config.yaml
activation: "gelu"
norm: "layernorm"
qk_norm: false
bias: "all"
init_std_qkv: 0.0278
init_std_o: 0.0278
optimizer: "muon_variant"
lr: 0.0063
lr_mult_qkv: 0.5
lr_mult_down: 1.5
lr_head: 0.0053
MLP neurons of a small language model. Each row is named by its layer, matrix (up: input weights; down: output weights) and neuron, and shows model dimensions 128-383. Each number is 500 + 40 x the weight over its row's rms, rounded and kept within 0 to 999. Numbers have three digits each.
After each neuron's rows, "fires in" lists the words (lower case) most often at its 100 highest values on Wikipedia text that the model never trained on. A number after a token or word is its count.

L2.up756:425621512509504523542511518505520508541515532533507474540515552563510527489487505546480559531491520505501484505515445466495465538460515429564544485494448426500510526556509520471515489510483484484565496471479501529535432473499491496543491593493477495523472502447457509452572508472558501481512501511521466540495548500532544593506449428536505505541436516464520467532477495513489521568518545521503461506526452519444567493516572516429502555516482460509450555558447483541491500573570542540508453473435501486434412474457519547522476440554512484604474523531543439478475498477421546395550497510520515538516534442458433523506506465498556494440509500482455582522506514546570535476531443572474465464470499504505490519561535525527486455503492589520562484526460465513436451559520469
L2.down756:547515503416500480530436485458455512510491516519550421517473464514543503503485496594514444521501466477542485537544582473530548535479521548482465548510570530482517517504493460536434527500426523479449509499488446518552417539525502475497490525548442474523494518481492500476534508528470489543487400446500495547498552483522463497545492518492501596529540584452456470515491411512515601493517532482511555516484431513500545551498506509485512460547488469454515551492539528447481535574504454452482500483435495546519416515467525508475488512610501461500525503408503460552511459503471576483524467514429504564448499484453472438551572416473516526522482587506475491482493565493515461509590476535484573521490558450565525549482545507541504571534515480401462491526608519489466549490460517
fires in: "best" 17, "last" 13, "largest" 11, "high" 9, "low" 7, "top" 7

L2.up2150:478489502439511494452516485575511533517480540509449568501526507449468518404487552511479483422475434526483463410501573462495483485508505546537425514562508524442454500423530464502596525477529500547501610473505544510492518462507484473462580481489527549509475560528462499478530508510471545555496523498535510549523488520514517407497475499468442516525525471501483491512493515516487449523513481460464495549457494433440507517438455451515485464475477481482459480486549547572465525517482480508479515453453435498511505457477504456510541520493469538470476508502482468527569477505512534518490577528405608543481507538479496507537496460460509522498450539476445483512546511601590502503558477489529474517466515609462600465580557479436513488503537450481536478525545520472540504489542474
L2.down2150:460480468490492480461505440492583579469590567463487553476493563498499526524485487487555494507511497602480478462455444556576461564512448531456504390414454520478484542410448500504509517477582527469522469535502502501550460522589488505533409435445554526502570497490468468421481469507485519487507446424528460567507584538494472509452499449473538518533493468485541459574512513595444521485528538549502427520508554498503498451486497477545459520491466542447432583541518555511520508470526463490449566434474567456454588507529527435469519479469509536488536514472466487538457474491553485427541530491507499505544531493481514525467508505494426516547501474520461455532523483536471496540545466506521474420470563461565449470531478475517445484478515542441490541573509460422504543480500484
fires in: "party" 30, "although" 12, "though" 10, "while" 9, "clay" 7, "election" 5

L2.up2486:532531487493533492524501481519553532516514450550475540426439464425452546515520488521486503415517512522425526532541517471527555584488578437502477498497498514506459453523496437589546484539521430501500526498497531485537483580549489524508448478466489506567492499465505391447462500545458465468493469467457525516462492524488565468493500570528449451448471413572500523572524453501474498506515503508495516497460495462504506530432488568486524443488425443438574523509490551524469463478445501528474496499483508503517438509494475513461542450532461561459494490499494494552467505467517485561478445537424502537462535537514476540518568591535512499496523525500475503494488493504541502475557482477531467503520522496472480508499423466507502487532542557469531466525462485522601538479487506
L2.down2486:481538482526467451457485500436499472484518494541493432471514440555536566437559583427450504514411527482527463514505558508502507473492516489500448452494480497482533511484539529550470488439450472525546532538480527512527527427488548476488433454511516476541448557513484566472512471541500485478445563482503466469481575488588480519446496506468473494457594527503528502551505475482504538487508521493512506400548545513502539445507506495519466502438500511415524507485559469513612466506507499490494516540540419537483559476418461544491475571491588567488529440481481458534526502612549518538530490500502498513493524476524579483462509440448482518583396585435505450552538545505524506479528451548546488585504535484473505562455531561557479551562536529500532561495461504472470508463533511
fires in: "on" 37, "had" 23, "was" 5, "record" 4

L2.up1656:445449477455522488534567490448470436484458476500490542532456472473478497446479585436485517434454544529561484520469489490503445528510528458492523453552470523500447512530546478436511448449493492492504505482582475559536393497532486460516500525592439499532463463489521543571482528464533488508508528479467463532458430450528471546507493491463532503509437489505591467508489461474469476493467528585494491529466524486535522470538506594502460465505485502594560452500477548478415603539457546443516532540557453538526489478556517540574479508520514533462536480495457504501482565444594432531472483540488480556498509519495471571542454473451577487501507471554504470444522488488535457505483490548459485501534478490538498495568589540537474418511468571465546506425491471503437483521501425
L2.down1656:507496532492531420505470515495476537477441539465492504519602524474532404447505499520496494565505503534459401439507563505479506465500500441493478439507496516565560468522508444545455501575525502511453473518534477488473483500539543487539515510553460612470499501490493450489480434555461448471394446535549475471532553561529450512425480532480528520496560507441448482492511495464534458549511513524533471501503459455486486522467487508509494446501544586446495499499541465511538544456537438554513493475558583433480500552526499504515550474521518547478524500468584529492498495431523576563563449533454488487459476411498500473519547523473490446545491544482525551428502504505438503561491419515507440584548542515513492477564549494488511538526425443450525523532459555499476488516534520
fires in: "this" 22, "them" 18, "these" 15, "him" 9

L2.up1755:494491484544447549557525531548492506532410531459457489547496544458470490367568527479498559521523454456522453555526524497499516445476418554539429536522529494547518490511489518446500450454493557473468492486488561487509465405509476483488542524467559508456517535504492519494483480455464520463437480462467485480530497515462526498521505417432536469529566446510469504444478443459458439536444468532545501511425472499466471508505412459536434470504466579493474532496497537449521470546497496493524528561458536525527517447467508499529524493488457568502532510475476454489488495483481511461484545503526536530521525520483494504429489486510499528511472557468518456490543516547586468416426545518465452458480506421531540465528567575553442490505545569566513502480574508541500553505485491
L2.down1755:541509524565438523501547460507436459534497564505512551478493452526524560490492483510531470483553511549493481440520484566502482506511477485493506509613468577492501445431418516566450460491533542424492488501438482515496503538507509506523530513499458537491558523489518560528466505477446498534496582482543413533471536507475531470543526448510518471501474509497488531546524517537506548495528493536579540546525483446508535458489445466474545484557490511549503497518506486447436487557470433510509527505453533558539512496539437488535548399484429608518604523481469456546509500479460512528433539488511507489437521547557482466496466532473494519583483557480478521558486507523508455497476471527485443500484526510429482488529558585506488517471445450516503475500478434493561531508500456
fires in: "in" 22, "to" 21, "during" 19, "or" 14, "california" 9

L2.up896:567508468487539455569440493496494595577498465504376502464459451577443502556475571439434499509517484522472535407508471494506537499528456488421516559432569543559425478488377520510527503483494555522473501603468495567421468473422425445541474538560525542525504548513406500580492537484503568471506471446432483485524483493529440540536577465475500539507486443481547483486503481418529532421487527468515497513475521540490429426554558577487526507552583505464497510494562453460508473476509438468518512531511505488483575512532467528421536536462560457484497438545490541499468505533518445402492473461541430485568431480491504467478548520445520553504459442445547528454467513461451540445452480467464519513533479542518475420484451536420401495524493534536461548560531499459510525474534572
L2.down896:470474496497448545508498515523570470568460524509516487467492508465570465521545458490455474479533547472443542466559506515472480504540468459486447495500440515441470499526551496510554497475444556445492490508464573457550524518456525419543510481457488519538498490487505455539521467551537545447488548429466496500494496491491524440463483481503493528529462484453515521537508514465523493526472545461512487505493443475557525500405501463422438552450492516569431465531560437542502494579491377440501496516404520548510485464563554505504495514556493501511509493483554565459532470581461494492482568515521539480508562513514457579442443467493495583544510514489587558509481519576480464491520440517515500477548540571499489547415502582480533437533459475495514487481523476440485522427502438
fires in: "all" 44, "each" 12, "this" 8, "any" 6, "the" 4

L2.up1400:447493407553510513506536486492508403495500493481509473492487439528506442502512432505570485498520481511559499557444519453431587516471507538492517519477506463409515516502493504470484493496526454496477450459492519484479484548501462514459532486539515526505563499530473366470488468519486464568488492526509538549490460504501513553522459503446485490421483502489536432515494407418559557425483471474480517449472491541527495493530521525490545544479504503524535480450522459450483517584473507468464469508418446430502537449474602496506525503483589467549489560425477479547486527498484505474499554529530506495483530480463572477432551435501604504526525608568516512515549525526476502436543527476433549454503524487489516485488572450451482509475567508471525536558505491528490551513481542
L2.down1400:502477513513450569440478462460528570573450553492561529518500414448526514490532546451477509479471536555542511504565436492486573444529469590493530497476475517512535397511508434489478518488538542550500536544446507374487518459490423458497440490560494533494567446527481501489449484560538522509522500468475529557530556435517499463501413459458528478529476507563499472542536478549470477492470481577434596528561514512527539507607512576502532520590462463470479492526492536570519437533522477490507471496548549464430490436507529491414489594505517451504453511472454460489490480548514470477559448461487490481426469472472485482512549475548498537507496514507554488537477540519470492487477518509538452473541516555501535446503494510505530471552530490556498497563444548442508474464522495
fires in: "of" 100

L2.up2410:557473464490458514581492515521487526463519544489462557499481506476443428476516525451495456472541512572498497463460516578526478460502412536580486539491472545468617582431563468516568450453408555470516493586485477510536512488574499557533492477489510545506525520478532529532499473483504536530465428540482488537465466511484539526452534545538454476552503493513472498542454459506548453538500537529486512547488593542482525469529438517546504379453465497506535497463522529528542530430518526525540489593467504460545526428502474568431480518493454493403546507450548584565472489448561436440462429463552492500541473487511565466480494522491504493530543493528480500486468527494509432554517514433517443532511395489510550466500513436526550576448509574521527526502581501496494488452463499
L2.down2410:550484483566390435424568432502507531514520550486516521477504537557499488474451497533465523440462500490524458552615466532485482456548530516493531498499504587535495457506479531533511475558508440466441570504554527468539436478476547463465472509481502434489493520520487465481487486456462543406504563499521515570509467444544524461484464493512525540501506471537492445532445490507553480482469451475479526612530471437455454538561451460478503494523551528486519486501480497480531513477531533488503470528485523519494566497392427465526488382535527518535538494498610520507503531459469482454461534469556442542521446476462411480510504485488481509550553494543462509435489429512476515480511544470509512509491490499486591419437508528495461462550468485504493478541514458470491502498503543
fires in: "one" 43, "hectorville" 7, "may" 7, "make" 6, "probably" 5, "an" 4

L2.up1655:492464523540458557561462529547516499572561453547506507596469491517560605484441476503540494530520499470511559472439599546556531554454440498506517519494563489492467535404513468531488509528455506459543411494461481503427531490504578531530460550505551517525507527544449482535555467560509491465440480459484480482557535554497468502559478576496504536575555487538511521612468399554495440559505531460460544511509469510491550538454546453478493509485510503465564515523528479492526524455442466420553489563538504497485652488474532515537577501489533433451562472536459554546441498443511521504522417540463505529553452460523519517454458464547503489435532489452502556520608438441486493416576495514525486494515416465517425539504474480429436519497575452533466445519517503523475524487487522
L2.down1655:462471554564501528425491584475446558605508432545487508528463490475467483492515459446564563502534440510495600485447469531455485608441494533455492490527463526493438472568470540462458561552565502468516506513532526509426472521591493582577519516502411521443527417536443502497571537595477482490434461473458579529450474489496484507498542466524526464463507509498497573545527496534512520504541446498471489493467537375520496525512530470455574543508470480517542475527436502469516450555522521476554425525453366485534469483461526424511506443447487488491493529557504528515454536492489537477454443502530488454510493480474523467484503490467448533528470451483501474521522466541549471436505513510525585510482488483512465509539510539513465519486481495490471533462448567535521454479497519
fires in: "as" 38, "like" 18, "2013" 4

L2.up2378:505457558537442603473492562483475463466462597471538521475577547410474541506495467546565544542507573486546534512571528507400476486489494518461482517459583471508507420489513481534457499490473494495512487569486552488534503524525450499513486492489544517525505486535491515482410499450474534440523515530512491402483464529499497494554483437482436465532464458453498527524489486532597451561503511524539480529544504490553502563471495442534492552464523585458488539463505540517459489494485532471580516502444464502547464471449408478499495456536526456518469522427472544556418511470468536528504518477574516505469521532499471473510554498574452501497612488451478431508480438476453503521415443541606499509475539535480536465577528527456566445510518490489509528591601505514502472513526441
L2.down2378:511385481460493511515510508520483498547511479487528532481454443576464454528443540496562508552397472473446503521441458466502465484454506565555553497491504497514455498411529545497495459496567513457472495495498525560512524476470536519462536534489551461509541463474452491571521506485427492489580599519506460447489454510580454451474517447522492455500526481480467495476553447500489504446468549575519501457499522475554531570532604515488536540506523537483510409562506524460529445441472500418491458479497406490482450501505607545487480482547485558548481536471521419523499462487542476461479560582467527515485543495516516488547535493515485489488511458451515435502471526468507537498502528509569546517464484450510480500426499528521557485524555585550486570575489503399502600453554500
fires in: "at" 36, "mathbf" 10, "shrek" 6, "before" 4

L2.up1262:430496532452479428529503426553469495481540436538538471491530463461522568487545491504477518482462498503570488442474483474479540481440500527461537571532522508522537512505543467470488453474473435524522480501484482470466461484456546495540481573498412505542608518553499474499510558529512502453492489566549579521502482499456520502508454503481501524508483418550518454507568528472507464551541487559461514472525544513512517508491478506496546501564490552424450521525475492532538433483499431526419468478497494561501533509528447536531532433547511534488442519493520505543473476585446463460454452539454511564460520478617509462515492490521534461563426509473502477536453586420522480481531515517496493472498440510512451573563588485542507439569551536549520450502539496498423548552540455
L2.down1262:463491503519501521525467515504432550476533565504525506452474508485474546493531479472506467538493369518560455526533503525479570550574569504508505499486513472428519537513485503580479489429474469501515494459454533554423458550468549456452500496494511527482535499503437497558517501483445493466541462491523481500474492488500508473537487487549484527507502531469544476485491455479448505513439472471430570497429498483571473484485613559473509471446496540489481512528547512537475528550523448480502538477531539541458559485439501551496499546482457480530478440454492557561466425514550474522457481456536523489493506415485463482513542508483453437540524450533591481551480536564453517533519500497475493505548462574492478499462513421565525582551538475485466488539478472544463448496457548
fires in: "at" 54, "place" 30, "tokyo" 5

L2.up1092:482458498518459479474478451495416505462473408543558490445513426513452513524467532480516555504453486560474584510475497512494518472539445421533513544516508419452503495446496532485522570523485511530536483473451477498513551573545530483495508471506481441521531489485569439538476436418490435503530477589537485540508489577430481509483503491556527484480514446498476615542567534473523531485501518511462503544397478518515512455506520497558535497530463503546513575495522470499514509480564430495507531528501506517432492494465463508505577507474529524555466445521480475541510491573478444440547429522499569490444483498524506467457546471444522478526506483505470469406567432499493479550492493430493475455440506530514514490490533511485510487481561469525469441497495462435495404527525503
L2.down1092:463638557472488515512461397508513466492469499528459521427488433548535544474449466475523438456457462535510484501524476543517518494547552498492480570462546567526513451464447472552480406556500509503519491516545507479478482547504616488450477525457493559496553493485531552500530529508489479395426578447524544411450539475563444555478384535532485483538533439549422538565541458437519477571501487525501536490518496521482522459549481486554532498470521513504513526549536510468500446459536520446529547446555476503544483537431519510504466583521534541527494456456454473522513484476584542538565405444504398463412506459497472479529481509519508467474544467485493414497533452478476473504514490477515479547482531484495459522527501498467489460511399488506478520473490513482457482524474453
fires in: "japanese" 20, "collision" 10, "suffered" 8, "zealand" 5, "us" 4, "off" 4

L2.up632:414537505596487521536489403547454472456535417588501536550490510504561534481563568562477541489490502493559499486537549514550502512423431519506456498501503560484523542525522508536480534492425528565471474484412434528493517496482566513493445543516504452520457535452501524491466490433502521527520525503474582443537545496499546492445502544503504558520506514530501443526512573492493496458531494459465484501536486512518548461473541449483485493513468564439485492491481535488473459480538537469505459465476555493460499542476514472547525447487582486486455517519508535547498448524466506495520535539526477509407510412498454435496609483532504525557506493528426526576481555441539432486546448503528519584445507448581638508513503521504512586461493472561540455568527450505452472452521483
L2.down632:487558585548436446509484492488469502539486450513508556514521517494473511539458495505549483462467598500538508544523548567515543539511483536558442474519530503473544544565480553479522486472505607446579517531501459493490524497575544491486481426435454465525490550525482506531534464423548516498476536504538497495456538460532559530476557522557480422520513515512487517458506516479555496500484502470485436441466499527467565402518520540580504451474525568509503550532484507461490556603568530506519511506501484506483469498583469556526542465382557452524480514618494471474470441464486476427506515553555555519494531404522473430473486459519457541581495492499478436519518510448477462511572462570447486479497554503503513498530442537602483480492456474532487469531517600490504463464549541
fires in: "a" 62, "left" 4

L2.up2280:534495460458598488485452464438419477499478465468530560471495476475543529478492518549504514542500525458499470573498430496512510610539551436517570501554474482484435486518551587466532512474452512578494499496424481488513450563475491473470515499560504531479499493471497498476461443513415547514529486471480471522534493505510530515512526478519577485569595439453455480517457414502486453497489510444570573451637467508537501553517549471507488551393452527465489532526478461414555505493563511480490451441487510510535571446482520538481500474450520522506559568452480508482546521552477461568480531545508474511453417528515547498435471483464524558497483446478508410538577549530515527498518486434539521498525514514460448497522523427449517500467555467485545476504529438553444492541494540
L2.down2280:470478435528490483520502488523537535503532518473507470486556482486477488450477494522487485513500528595496518436473545528472497532525511535495417494405528472485591518553486440508531456509482556493447382568410524508499494440517425516541489481533521466540485605506573477499513555513485511559501517464511491514422486515478516461536510557493538502574466502600568472486536482516551507555468518485577511546489461463546551492569422514510456522517569491513493554552583538534442485524496466546485515503503497467472500494500574525469522521438510485503515506519429484558507522562529502471460459502527494489520521463554452508541513516525545469431501526505471477485531597489493483470464519500455525487508537462556533545504512542536477478472464497545520412480539564538509586493546526
fires in: "for" 14, "of" 13, "li" 10, "building" 7, "library" 7

L2.up725:460524513563492516474489517507551499447516503420525486501537533473453547506449507518540566394483516551421584454527482517530533510476508509482533509487427512509503535482454543513521515568444501473521468507501513515534474432518564473477492547470472485567476540499531523511462582509508452505572474484481564502548555536503513539467532532486523503490534429500490524525583457476465488520563587494410498483531508522507516626533498438446524534484509485590449452530527480485556506573509506485577525494450544475520508519471559514489460493518443552531579503456434480514484449475512428493504474539551464548372422438530518427540543468526588575513469540463544473529555501498471503554496573519499551528482599493549503489594485568508461504578516519561577498495447519544478495469495511
L2.down725:536469508548570523520516489492497454455536529495456492500503498527500454500506438552518490520524508465524520512508508498482523544526526472522532430495460536506485537531531613497484461490468550477489555440509524442506583592549530520563510396431490506503493540509465540531519510481509425493516493554489490502445508457518535519591495497544441505502558476500485422504448562454479482415517423547449517462452520499601477499515403447492520467488538512496527527477411570494459566398467465431479503516562519464487533530555478476551537494496476505527531490540538435538492482519467524513511509515501451485488509624483419526553531542475462548545547535526425475518486528539534452498582456462478511525488448482452432512483475487465461466559457495384518511516523522492518539502444479
fires in: "the" 63, "a" 33

L2.up2283:515495518494475478555498530515569456489475454467455502502518515532520446464564517491553562528484462547462477522458492498531509420459468596532544522557546406593505579533454456433486534558519507481553472497463530527537430504472523479502492516391444540512506497440511529443541478440500472547450468569498499484458501503510445502502514460510535570512421485466537461542508423419515505465510493548459503445483481526490557491483450576596518558460412446521485508489495508412456538505542439521551482482520458423528574441490411452509478487488534499531554519467579439542506457461428471546565599515506431531486520462498571464468487549486559535505523486435560536481516543448474448460547437497442522519445479463497467489502483488451517507523464523487523566462590491575477563494509508
L2.down2283:518491484534519511517545512497516503485483537543556593568570551425422473566552517447511501589505578465502546496491582570498413470456479499502539532475470498552513449486533459470401415497512501500496523530526544485546527513552427481424499545539463396547510533548481486534503460502476504491513527472480579440600515497506478445504515496498523441502536492498510444443451472483489452509470570538473476464489520494572555408475472469508494487507515541530537487492498484496479453499503458481558531510502516479551500543503518545526499469449563471547539438478482486509417412513462542497455461510500505451501500471484480527478607602552498540576541453554511469432446520533538477534572432475483463479551523563547489479517527498458469494459489490495433508476499519514511542439520526
fires in: "up" 25, "between" 23, "for" 8, "in" 8, "during" 6, "until" 5

L2.up263:477496539482494488467422515518514505449514549550522509471505527533468494540499528563437484450509514508548459481443497508464514504529542491524579445456503525490510459531483521503522478555479431490509622546528530427481527479539489512457518439526501550519545508538444552462519430459541591505487442502496434474492533492481558455474478547572453455480525495553483564487492529470472515484472442419536535547471495543558533529486545524472541464527481507545513477503474558446436495475385469496522450553493460488483481493484506478445467510445479464488512466523499549579463520452481552374539517472491484523504545528499476553507475542475602568500451465443532507453495541466502519503504472423482448489527471503546512362492504495491431520462495541482521526459433467464528494494449523
L2.down263:528551462480507417499457487472566439496532490413502551511537496444571517488522513534531425539507484494442538520500544427424494569473519516520453448531500493428504459537560552495492535514565451491485440498548514573440512482475498510599538521504468505446475530494471534535444448499432518491540563528513529519575503471476503484521533465492466513472493512485502450505495586525563515542540478571495433448524473468531608457467419541459550517514513549514497519467547477515478521511459517525432491520498507484509494495580460463477487540572506485489525487457484621522560508482500493473458550506560473509520470397526510475494535446462439550501487509516536446546508493483463436524506534492434476514492531467532548485552587485478452455486516541459484445556453467491562489479455532
fires in: "only" 34, "s" 15, "burns" 5

L2.up992:486439482522475454522524472556492478613525512504530433542574492492549507520566456492502520474485454515522510463497523492436517459458504509452453465478489465443522484503450548580495533563507522510514549569563505519531421423531492501518484537537522405502504497467549504561439464554562522488496537500547491473487463554559565467542495519544442487487543421465458547482486487473515481395472484472502420458481466493498599488405524460524463415545422502435516484485478533495535461545464542559523480469527557465535529503417480455494466437541508522506473526493489510505444507532478485502504447474564472587440525523520513508509529581481535457526469513516470432475485537468478525510573508503514550673453524493531531498501551481534479562474516565511443478584477504530525529475488460
L2.down992:479438478526454502361531490562492502468486565514457471456480480491498451431538439496533483502532472466465559503530463551567541450542457522514446444493437478412502438527464482473558518483503489490521416577564467516459495501517452462502444522507564570537533544508453539543463452492530420482463459592546511488498526439535530477437482547475555539450520495494484535495519475506493493488500579515493497482465540449496494458470526533535461536510584506557492504480452550573524463471453557542428498467516469522482497541513474477511507587523529562466454443538518484436493493408461517514450485422403442516420442494521516407491499470470524534473555471432542484415473558480475488437480461456492522507548454512451543525558442477409430498541598516492488561482472564433542480513486460
fires in: "this" 15, "when" 14, "after" 8, "june" 7, "a" 6, "august" 5

L2.up1282:489511503471460507528528524442455433507433532468392544578509440490526506435580554521453480532567431444474460567509467461539469487464456496550484572524506489487571428508427469519476461484529520476497461495554547486491428477489507564532463548489438442482565495470478416492578497517513547443574533443535530483550479500456541556526549500471472567529490529479535495495584510440506490551441556480496462541529558527534518454527482515518467374422472383476552515507509527511485515480539468512552484526501469440445421442511484451456474510501571498578513585522513430507505472511491386491510498506520485491515483565477560526500517509526456536526448537495449479507518490422534524521496508488455506472474571507489483483479545483503510522511434532515490523497546504475468547499490527
L2.down1282:534543470509504493498616504435476440498489506571446527474498499466593550519515520482440452467496430510541507520489475538494404512520524523433465515512565498530527484437446547468538577460524492501580524536554505456486489540524492543524459494598420529572528528484427427437463470467536529483509535445445499487475470479485540572486517537568497467507505483546546532489492472497501508504500510484548504512477508527517513526483481460501457493538405540488527447513507501464437531473537589514563522471469448510450575471443486489492512567511543481471525493440443494558484450501513531459502515565495536456482467464512484455580580457504484621486482525511486540470540538481539467460476462514476496519489495452561482531480459567527479486462510463499473484460563518543420537517560560
fires in: "other" 25, "national" 23, "few" 4, "property" 4

L2.up1943:490481470517437485543459506515502502472461530490457396496480494494568519541538494489515496501532505430455423507583466495523483521508507509533508573435525493469494450487529571469483470579463556528513541526533499513468584532469455581455510419440460507548535477444509519479538519479535501483462469484467494471512451497578475402530568531530485478533595472592488550592538465537494467509539503430526576442512476527503483541580553466514532555493452559415570486510445487489489539413456457449510460437480425517532492514452480458391483474478557521522458526477558530492491455498472474407406500471429497523482546529450458519542511546486545501446506526505459521434427508471460502514467513537528550536527483475613524499489561548516523493411588471464519515609507499477505488521509451
L2.down1943:481553504508514498494412471478478501474514500442577517445485491589568547537429471485542443528461540466520529478522556530503544468574536535392487509465498443501565514561464533579477470551576468486523472522535474451485448583480494451507493512555522415564458532486567450483511484476516495477537544511460466539471433572523540493497525476466460536495449492436562455504486556424440430506475492553513482516537545497518517467492570481484470442505525532495507474479474541499461439551449552488530459539527488527470544471479499462466477505475574457501523480477496534434509519492515487418576468474477523461494579505496485545502507541512578546549452452458564496486488545532545444526430509485476489448480557528484454487483515488484494517480502492523515482528558514570479500439543485
fires in: "s" 29, "an" 19, "or" 5

L2.up1644:458512495426499472576516500494514579555489508452536538511555589560503456517573545492451439523477450465519498461471516523525484484493529519441476534489544496517476544482486483567458548413531504500512458497489476533581512492535531508478416543554547460524444415464539447529442524495559412607458575498435557543432477511509492529502497524482456478522483465371571494509474505416519540555473514511477514460444569459491499432488498524439491437443476496535490513507505553538498508474496562500524450494530518522490522484500528524512462544483519551490507479556553552537459509426528440452437549451462482515514459525452510541509544532465549495561513509423533471486528568495497490560483510450545439451526586491533412515497524533510449539532464585478523482553505540457494496479519487
L2.down1644:500563461521488511555498514559632468487458540467594512451545526425455465452463480463461538520501467415573485495499464543449509575449516478525467483501562503501455594460557523478505515491508507497544497559523468576497561601507432517513520447479529545535500452495467581511520500485513544457506438465505482472493468446499482519505484479503537502552500510511480496486539487415480581568478533550568482501502554574509403554550504414519496422574499547491517488531507490512550523471501481422496521546491530537481575520476512533491512433503459453501464472490486446525470523499552453556510512466496423515571489517541484649389551487454553565512537510486516498501502543464594473505470443535594501517473472531507509568452480554499457501509525519522497488489466507573500538522441499
fires in: "this" 24, "all" 16, "an" 11, "these" 10, "a" 9, "league" 5

L2.up1778:414561464503418491467533550512516513534480472525550560425478530463460492577515482492472489547572593488486493447508455505556576471461475478508459487437501492509493483507454474478513455451556539482487516529454500463392393489561493572514566587521487514448519542574451500510546560514511517509411458503486531524505542509466523564527505494519505552486528460540453532526554433530540495520429535592516520455479450546477499415480505457489553536433470452466424463505492459529553436462439460447505482514446513478503487411510559577575485523508469534484478555492461469484520501443496466469502524477518501435485518442515519497409540522461525520434444490533547554526531487466486495468454496563498536551526508528595517500484476504465517580474532461471484507477461511479460565475466532
L2.down1778:459497539430502487516522522451517488511473518502495527470586546484516531456459541526529445525519552508505486565500453475516456566531466463464549472462500476531522578544490519585549532556490455504476484544514484491470471424469515490492470493485558575481513542555475536449473485523520548509488551489467429569489438504481484488475424518495612549470547499599557434493567457500551457513504543550486508515454459536582506512501444580481479450552506513493528501519507503524513455480421457555480471474509528512524508480416527600470486566468471526388507495486456572500543469430567540469469504533435531478475554520485496503518484432465488480409501529437576448497531466477575484560510462512495507424515498412491507492532491473488480499492472499475481531548466540480505477483471517
fires in: "may" 40, "his" 10, "initiative" 8, "program" 6, "frisian" 4

L2.up839:450485444505532436530421532481506478446556479500490489486595505474499469423446470567505533563482481487528470596487534588451500537523535479499582530466558501524497450534513550569498497514497523518562466442479520410488498565515513547384567466399474478506548488488519411458519525510538463466478517540418532488574443536506481503495492494549530459481497533479488461521555541454532540549457480428506513438469533465494534412448488462557556472556490542528463566535527505530544486517449530526516424426473445510491551517438463469520549566455486433524460537487501504532516463475542515516472521431490532536518495404522536530466456546473563539511554582524565531494580458430527501414460509462431507532509450512519502421521471530504448456478424463498509515459505495514470476555559473
L2.down839:542474452434531551489549523423515490450513558461469526509515457518419537497490507539529496500498528466526444457453523571516535499509484509418476574528519465512502544561522463530543509480454536494526544554437525436509488483516492507481503471548506576460513537376500463526459515507546545435459480514464516522508529524533524548503570506507527526560451549477495515490455569580514473502540524496495424528477519507499502494589549531480495569491528440459480517526536498480512472510515501564499481482545513502549618547479500433503464505552489410512512490495533382484512522562518580425474540498493523497559510550492512511453529557561523489518499511555517489484433496476409534459550511482526514463535458491532472486484510480520460488430561538538509467516476455568508520493552534
fires in: "of" 48, "by" 5, "about" 4, "approximately" 4

L2.up511:517504547505493484529517492478556528509516488503545567498461519528506574525476499476480466454558508508481500518512542506486513604512441415501477542462517483521517419534493578539459452565439427518506479487467510440454554575476497373482476454506563454457510494441469534533547507510477554579547540487511551501476518520469532494497479432519527466518516504527421530455540442504460526543485505509457497503466509500529525502486463500422475466466562497458541500498486439465454473558507503597440454485541559535450474491507475536471460575520502553465521520475501549569488443458535466444528517499489470524393541496508485535517483485549552514522491480512530489519512511523562512577454404437518506488453487517463543478495481438433522507479528448490540567509560560521512537476534451
L2.down511:510498559475506409461490483534525444524524530504488409514473469510520518479496475535500513441552445531465514491488462522538430506443458476500514427502479511479457537491567512406527434451538473565464512514493486502510443494533552511518496490453498495518481516532438529502473523568510445494567510566523513423530487499471516493463505492514505519530504529482529520504542498432563535474456505527507539509531491509476467483489570548535487491573499512558486580524528462436573494527441435511547534575509521469411571453528593535478522453418559474456545459492466534495533533484557433545540444571454495485613500463472472476505487530581451379490460467479520443495484506488485429545494528525493488520533474543474453548458482547542516508534483528431470472478433508481462542408499556
fires in: "and" 39, "american" 27, "many" 19, "african" 4

L2.up911:505467469507501551488486494528501504567567475506504540520474448528463459443459456571530499520444510491490479542475527519548462498526544482595447560480558433499529528504565493450492478491532534475487466534481428493554476485519510478540509370479591442491447522537469503454495509411487427393523489517467548509454440502469520531512466565532488521490474528487461416543539499584573479452456468528503564545485497546440495512502555513594558504501520518509423525524500493487587543486466524521430523506450537476491476512468409473599481524499549475425433490558490485497453435526479453488470491506497531503465491480532530407516449521385525508504453501417528464501483511557503510446514517447524484509452523537493444519462491517501456498494462550514499466554545518547428525462452492
L2.down911:475499529527549481521488497477534527545500449460501465490476457518514529471589522410494510456552496497462525503403453543440442470483531520485562517540479477455596544427483404482538553528483494527492476504472506486576525503465529429507456475535485541466487531506514525472519528515497500521532466479499398478521465452491457478510495524588475534463440455575429444484492488478552493492416498455454487546531428504562531504546400561508493491501483486499514432520507560509568507465524439482503466487510391529455460402532518527505511506548497526505414465526516533521430484544464543552425491449522507497490478519481498498529555521520495502512477498523536568474515479394558480494511470482543563554471487516549513424506558454542476447561422601531505473451540518437508480487516498
fires in: "world" 35, "form" 11, "wales" 6, "poland" 5, "qualification" 4